config.toml
d_model = 224
norm_place = "pre"
attn_scale = 0.125
grad_clip = 0.5
decay_fraction = 0.656
MLP neurons of a small language model. Each row is named by its layer, matrix (up: input weights; down: output weights) and neuron, and shows model dimensions 32-159. Each number is 200 + 20 x the weight over its row's rms, rounded and kept within 0 to 999.
Before each neuron's rows, "fires before" lists the tokens most often just after its 100 highest values on Wikipedia text that the model never trained on; "fires after" lists the tokens most often just before its 100 highest values on Wikipedia text that the model never trained on.

fires before: "ild", " to", "ing", "il", "er", "t"
fires after: " b", " B", "u", " d", " M"
L7.up39,173,183,225,217,178,163,232,198,210,221,161,223,194,215,158,216,191,188,203,206,207,232,183,190,159,190,244,198,182,175,182,232,198,169,227,215,197,211,191,217,204,199,216,186,230,192,197,179,192,221,208,197,229,197,208,182,192,211,205,216,211,198,175,193,181,216,213,196,200,213,211,182,191,209,179,190,193,172,176,188,181,177,212,212,217,182,232,229,177,180,185,206,209,193,188,178,198,205,213,152,216,191,169,197,210,198,211,215,217,193,183,207,174,194,170,231,216,185,199,186,202,199,189,207,194,197,184,194
L7.down39,206,188,205,205,182,194,200,225,235,229,202,156,168,165,216,206,169,232,199,224,209,211,193,208,170,228,183,181,205,192,160,207,195,191,195,238,187,187,191,177,200,191,202,217,185,191,227,228,202,195,196,209,219,179,212,194,212,222,171,238,212,210,202,195,166,191,175,181,225,199,226,193,186,195,244,176,201,248,227,212,212,257,176,200,212,195,179,230,201,206,207,176,148,189,187,215,185,217,205,210,233,223,209,205,197,232,176,201,202,185,224,214,224,223,207,168,207,203,199,209,216,188,245,189,184,213,166,193

fires before: "\n", "ce", "c", "g"
fires after: " ", " s", "s", " st"
L5.up209,178,196,244,208,195,227,197,210,204,215,211,194,194,216,163,227,195,213,194,190,153,196,205,202,180,197,219,184,203,186,225,182,196,166,152,194,196,224,209,195,195,197,214,211,217,243,215,211,219,195,205,175,168,217,213,171,193,193,223,209,189,189,193,211,211,234,240,212,211,192,186,190,184,201,170,202,156,156,160,168,228,182,199,164,171,235,228,202,214,168,237,224,168,186,227,154,206,206,186,245,186,222,202,216,201,243,206,222,184,177,209,215,166,201,186,217,194,220,163,173,188,186,208,183,171,214,216,238
L5.down209,165,198,237,220,191,180,188,207,192,186,198,202,195,173,209,162,186,171,214,193,214,172,179,218,194,218,215,180,197,203,189,182,233,197,172,195,217,185,221,201,215,206,217,177,208,168,224,220,186,208,201,228,244,185,231,221,216,204,210,223,202,218,228,216,228,193,205,230,207,202,210,229,150,211,159,197,213,216,222,227,209,226,229,227,199,199,198,182,242,196,187,192,203,234,215,205,215,177,216,187,193,217,211,203,176,178,204,192,206,212,181,225,181,202,200,216,215,214,227,201,198,171,196,189,184,198,187,201

fires before: "el", "ish", "on", "er", "s", "h"
fires after: " H", "p", "ich", " h", "ud", " G"
L9.up635,238,203,168,208,199,194,193,185,213,204,213,178,198,213,183,207,200,254,196,212,176,214,232,215,193,222,195,214,221,193,171,224,219,215,202,230,234,200,207,213,234,256,216,202,197,214,209,189,183,214,184,187,161,198,193,193,224,190,215,208,164,216,222,192,206,213,181,202,219,196,193,208,188,199,210,217,176,209,188,191,164,194,198,197,223,217,177,158,189,189,185,191,207,215,182,146,166,168,198,224,186,200,194,187,213,210,183,235,232,223,215,165,179,182,198,175,210,170,230,176,210,224,212,179,215,233,201,162
L9.down635,224,225,211,239,220,199,198,155,214,192,181,171,157,219,182,178,224,188,203,187,207,208,207,221,171,216,194,223,202,174,201,207,196,178,204,192,194,196,211,204,192,194,214,197,189,200,207,183,207,202,203,191,159,200,228,220,201,183,196,237,217,218,215,210,170,186,205,147,171,232,231,204,219,208,184,196,249,180,195,202,207,204,249,243,205,206,227,222,191,201,252,179,190,164,201,191,211,178,210,222,192,195,241,192,183,190,191,207,219,191,177,192,202,238,216,236,190,180,185,225,174,177,206,170,205,201,169,173

fires before: "y", "s", "od", "ot", "ail", "n"
fires after: " d", " p", "er", " D", " h"
L5.up462,222,199,210,263,222,165,196,191,217,189,200,180,201,192,200,187,213,184,217,205,211,224,213,187,214,200,155,223,195,211,228,209,193,227,190,181,190,190,179,183,233,210,219,168,193,184,191,188,203,172,190,253,198,201,187,175,190,191,214,199,220,181,201,194,222,189,194,178,216,226,194,222,198,200,183,189,157,200,167,212,205,210,186,183,200,205,217,187,193,191,141,186,223,190,221,190,220,200,234,196,231,199,216,262,233,232,187,202,192,204,203,157,190,232,208,212,171,192,185,206,215,231,234,218,179,234,215,208
L5.down462,208,211,200,203,218,207,210,217,192,187,187,240,209,244,179,181,191,208,201,190,196,243,198,192,189,176,204,210,171,170,202,212,174,178,187,224,184,230,208,202,198,184,199,177,219,186,187,195,215,242,212,202,203,207,174,203,204,219,181,192,198,232,219,190,209,193,166,190,154,223,179,192,197,203,215,183,180,227,239,177,212,182,188,205,163,183,140,204,176,221,174,230,194,215,240,216,193,198,190,199,209,222,198,223,231,227,191,221,215,161,218,187,255,169,171,191,219,176,168,202,217,215,181,182,202,173,163,189

fires before: "\n"
fires after: " ", "er", "s", "m", ")", "ory"
L9.up39,201,209,224,179,203,205,212,175,219,221,221,223,203,179,204,229,202,194,202,223,176,188,174,222,192,215,179,193,196,197,182,224,187,184,215,222,192,233,203,187,196,190,217,223,225,212,193,207,211,235,226,221,222,175,189,197,170,208,167,221,216,190,220,164,216,191,196,210,209,193,204,221,172,190,213,177,166,231,172,207,189,194,174,230,175,214,221,226,216,173,217,201,169,168,180,206,167,230,210,203,210,186,218,207,225,213,210,225,180,210,206,193,162,253,208,194,232,199,187,161,188,207,194,237,204,222,177,222
L9.down39,193,173,190,187,183,242,201,188,226,210,179,174,192,196,183,197,246,184,202,209,227,188,220,175,189,171,216,162,226,170,198,216,185,173,219,210,215,189,191,195,217,234,200,190,202,187,203,233,194,193,208,219,165,227,190,186,198,186,190,239,201,219,178,191,220,193,197,212,204,201,192,175,205,214,219,207,195,197,240,194,190,186,198,212,227,203,216,208,183,190,201,189,183,206,181,239,187,165,174,216,220,180,200,217,169,214,171,192,213,166,203,236,208,179,201,194,211,179,220,198,203,164,225,208,232,187,184,208

fires before: "b", "v", "f", "n", "pt"
fires after: "c", "s", "t", " ", "el", "m"
L9.up98,205,194,238,184,198,205,198,176,156,186,215,206,197,232,175,191,183,190,212,208,209,208,210,160,195,205,205,205,177,204,199,205,191,197,231,175,221,206,221,197,162,183,186,198,159,173,205,186,185,218,172,215,222,190,212,203,209,206,206,228,200,173,230,179,191,220,225,191,224,228,168,225,211,167,203,181,177,223,202,169,194,204,198,200,205,203,240,215,249,168,202,201,204,186,194,172,234,183,190,166,197,197,205,222,214,215,218,227,196,186,185,200,174,199,195,229,218,209,180,157,176,191,197,200,235,174,231,171
L9.down98,178,187,207,198,176,235,190,209,225,211,192,225,226,196,170,182,172,185,201,182,211,174,204,200,169,243,186,200,193,166,194,183,196,230,208,195,206,241,194,181,220,177,165,209,193,182,181,200,181,188,196,181,221,178,211,204,199,197,265,152,196,220,206,194,204,212,193,175,177,191,190,185,191,202,194,192,203,199,221,205,146,223,196,197,220,208,184,155,200,231,185,196,186,149,223,190,188,198,200,200,210,211,219,197,198,225,211,186,229,202,211,192,232,185,183,213,209,202,197,249,211,188,177,227,194,196,163,203

fires before: " the", "e", " he", " s", " of", " it"
fires after: ",", "th", " h", "us", "ay"
L7.up699,181,201,202,172,189,204,202,214,201,201,215,199,224,222,192,204,194,207,207,214,204,195,221,186,194,190,179,168,202,205,222,185,198,163,220,150,233,210,217,195,194,218,180,224,209,219,234,218,184,229,179,204,219,184,240,178,217,177,169,188,180,192,199,219,184,201,188,194,219,184,222,232,195,213,185,155,174,207,218,190,207,216,208,207,196,211,226,171,189,230,185,202,175,179,204,167,179,171,203,193,227,199,208,238,192,172,209,218,201,155,215,228,188,215,229,234,177,209,216,196,192,218,199,202,209,221,233,205
L7.down699,184,176,181,187,185,190,201,183,223,219,206,196,235,162,186,207,202,218,201,203,199,199,199,196,224,175,204,204,190,218,219,188,196,208,215,192,225,207,198,232,195,195,217,206,225,228,197,229,228,201,197,193,205,202,179,207,199,161,187,224,189,212,221,200,208,186,206,186,226,168,203,191,214,183,202,189,179,222,208,208,196,203,229,213,194,184,227,190,202,201,190,210,182,205,198,162,205,171,197,221,247,201,223,192,183,181,183,224,183,180,182,218,199,203,226,177,184,203,216,180,187,197,193,217,202,236,205,208

fires before: "ond", "s", "hn", "ur", "re", "h"
fires after: " s", " t", " S", "om", "ou"
L4.up504,171,212,203,195,199,191,197,159,207,180,200,231,203,204,218,208,221,179,211,227,205,179,213,184,211,189,193,184,211,195,206,205,168,201,235,177,184,189,211,204,184,206,191,195,226,220,178,190,185,196,197,206,205,190,240,196,161,200,184,200,204,210,226,222,213,182,230,207,198,202,258,174,193,206,224,230,220,185,186,193,216,202,156,224,201,171,228,190,185,207,166,187,210,191,216,190,200,184,213,239,219,193,194,214,232,171,261,198,192,197,200,197,187,172,198,216,223,234,211,210,199,216,189,166,207,196,208,203
L4.down504,236,169,158,177,193,268,197,158,181,187,220,225,210,193,160,211,155,180,180,185,211,227,226,187,222,198,204,230,207,178,223,193,199,185,212,206,219,161,177,205,192,194,169,175,192,195,173,202,215,206,202,183,202,175,220,183,199,200,196,194,187,230,187,199,179,206,204,207,183,211,222,207,227,191,217,209,188,221,218,206,200,222,218,190,182,192,176,230,215,215,185,207,200,184,186,249,195,218,241,194,212,225,186,180,205,215,214,197,183,214,212,212,229,196,223,210,226,206,192,229,192,196,186,183,189,212,201,231

fires before: "ember", "H", "k", "h", "ond", "hn"
fires after: " D", " d", " R", " r", " th", " M"
L5.up408,195,204,196,193,200,194,192,141,174,209,195,181,214,198,220,208,206,233,194,198,180,197,219,210,161,207,206,209,186,218,191,218,196,199,214,171,162,165,214,200,200,187,198,213,214,208,178,238,193,195,216,180,215,192,232,225,198,242,204,179,195,201,217,203,212,168,223,220,166,222,195,193,204,183,201,192,201,191,159,199,214,212,211,192,209,186,203,245,223,222,206,212,200,170,237,215,201,175,219,210,218,174,203,218,232,218,195,208,173,188,166,197,184,192,222,203,188,175,224,186,214,193,215,199,186,225,182,218
L5.down408,234,172,206,182,218,192,191,214,188,208,186,165,204,205,197,202,193,178,179,210,225,202,194,177,241,193,228,189,226,204,187,215,226,229,157,201,223,232,189,205,207,187,219,187,204,175,209,185,195,231,220,213,227,201,207,221,199,160,200,224,216,204,195,213,171,221,236,204,209,202,201,188,207,199,215,239,186,185,236,214,169,176,231,175,190,194,186,188,226,176,191,192,209,192,211,194,207,195,210,192,160,231,183,213,206,214,187,190,193,186,218,173,169,163,192,175,222,177,225,173,210,168,190,214,229,158,186,180

fires before: "ool", "a", "amp", "os", "ard", "an"
fires after: " s", " B", " R", "ur", "d"
L4.up128,188,184,196,177,223,213,193,199,232,211,250,244,203,202,205,209,200,214,192,197,195,190,202,165,211,175,205,199,222,216,194,188,210,195,197,189,205,199,191,163,208,216,223,189,192,178,198,248,204,174,173,233,222,218,203,233,183,194,236,179,213,179,200,209,199,200,210,201,171,233,168,172,231,195,211,195,203,209,223,206,164,234,222,168,218,226,206,154,187,203,196,177,162,207,178,233,158,177,157,163,173,202,187,200,229,231,244,207,184,224,173,226,183,191,183,170,203,230,170,173,200,206,187,211,224,207,195,229
L4.down128,182,201,225,203,197,217,213,191,181,192,219,183,186,187,207,170,185,216,191,170,192,181,180,221,192,213,202,175,196,222,172,186,196,214,201,180,197,173,184,232,198,226,177,214,203,191,177,257,211,203,197,213,209,226,189,208,188,203,221,211,180,202,189,166,205,182,212,206,201,240,171,204,231,196,182,189,228,191,221,211,184,203,233,205,230,198,190,194,233,207,230,214,186,225,187,207,191,213,213,157,158,158,217,176,203,208,211,191,202,179,169,193,201,182,181,163,233,193,228,178,238,210,139,196,204,162,201,205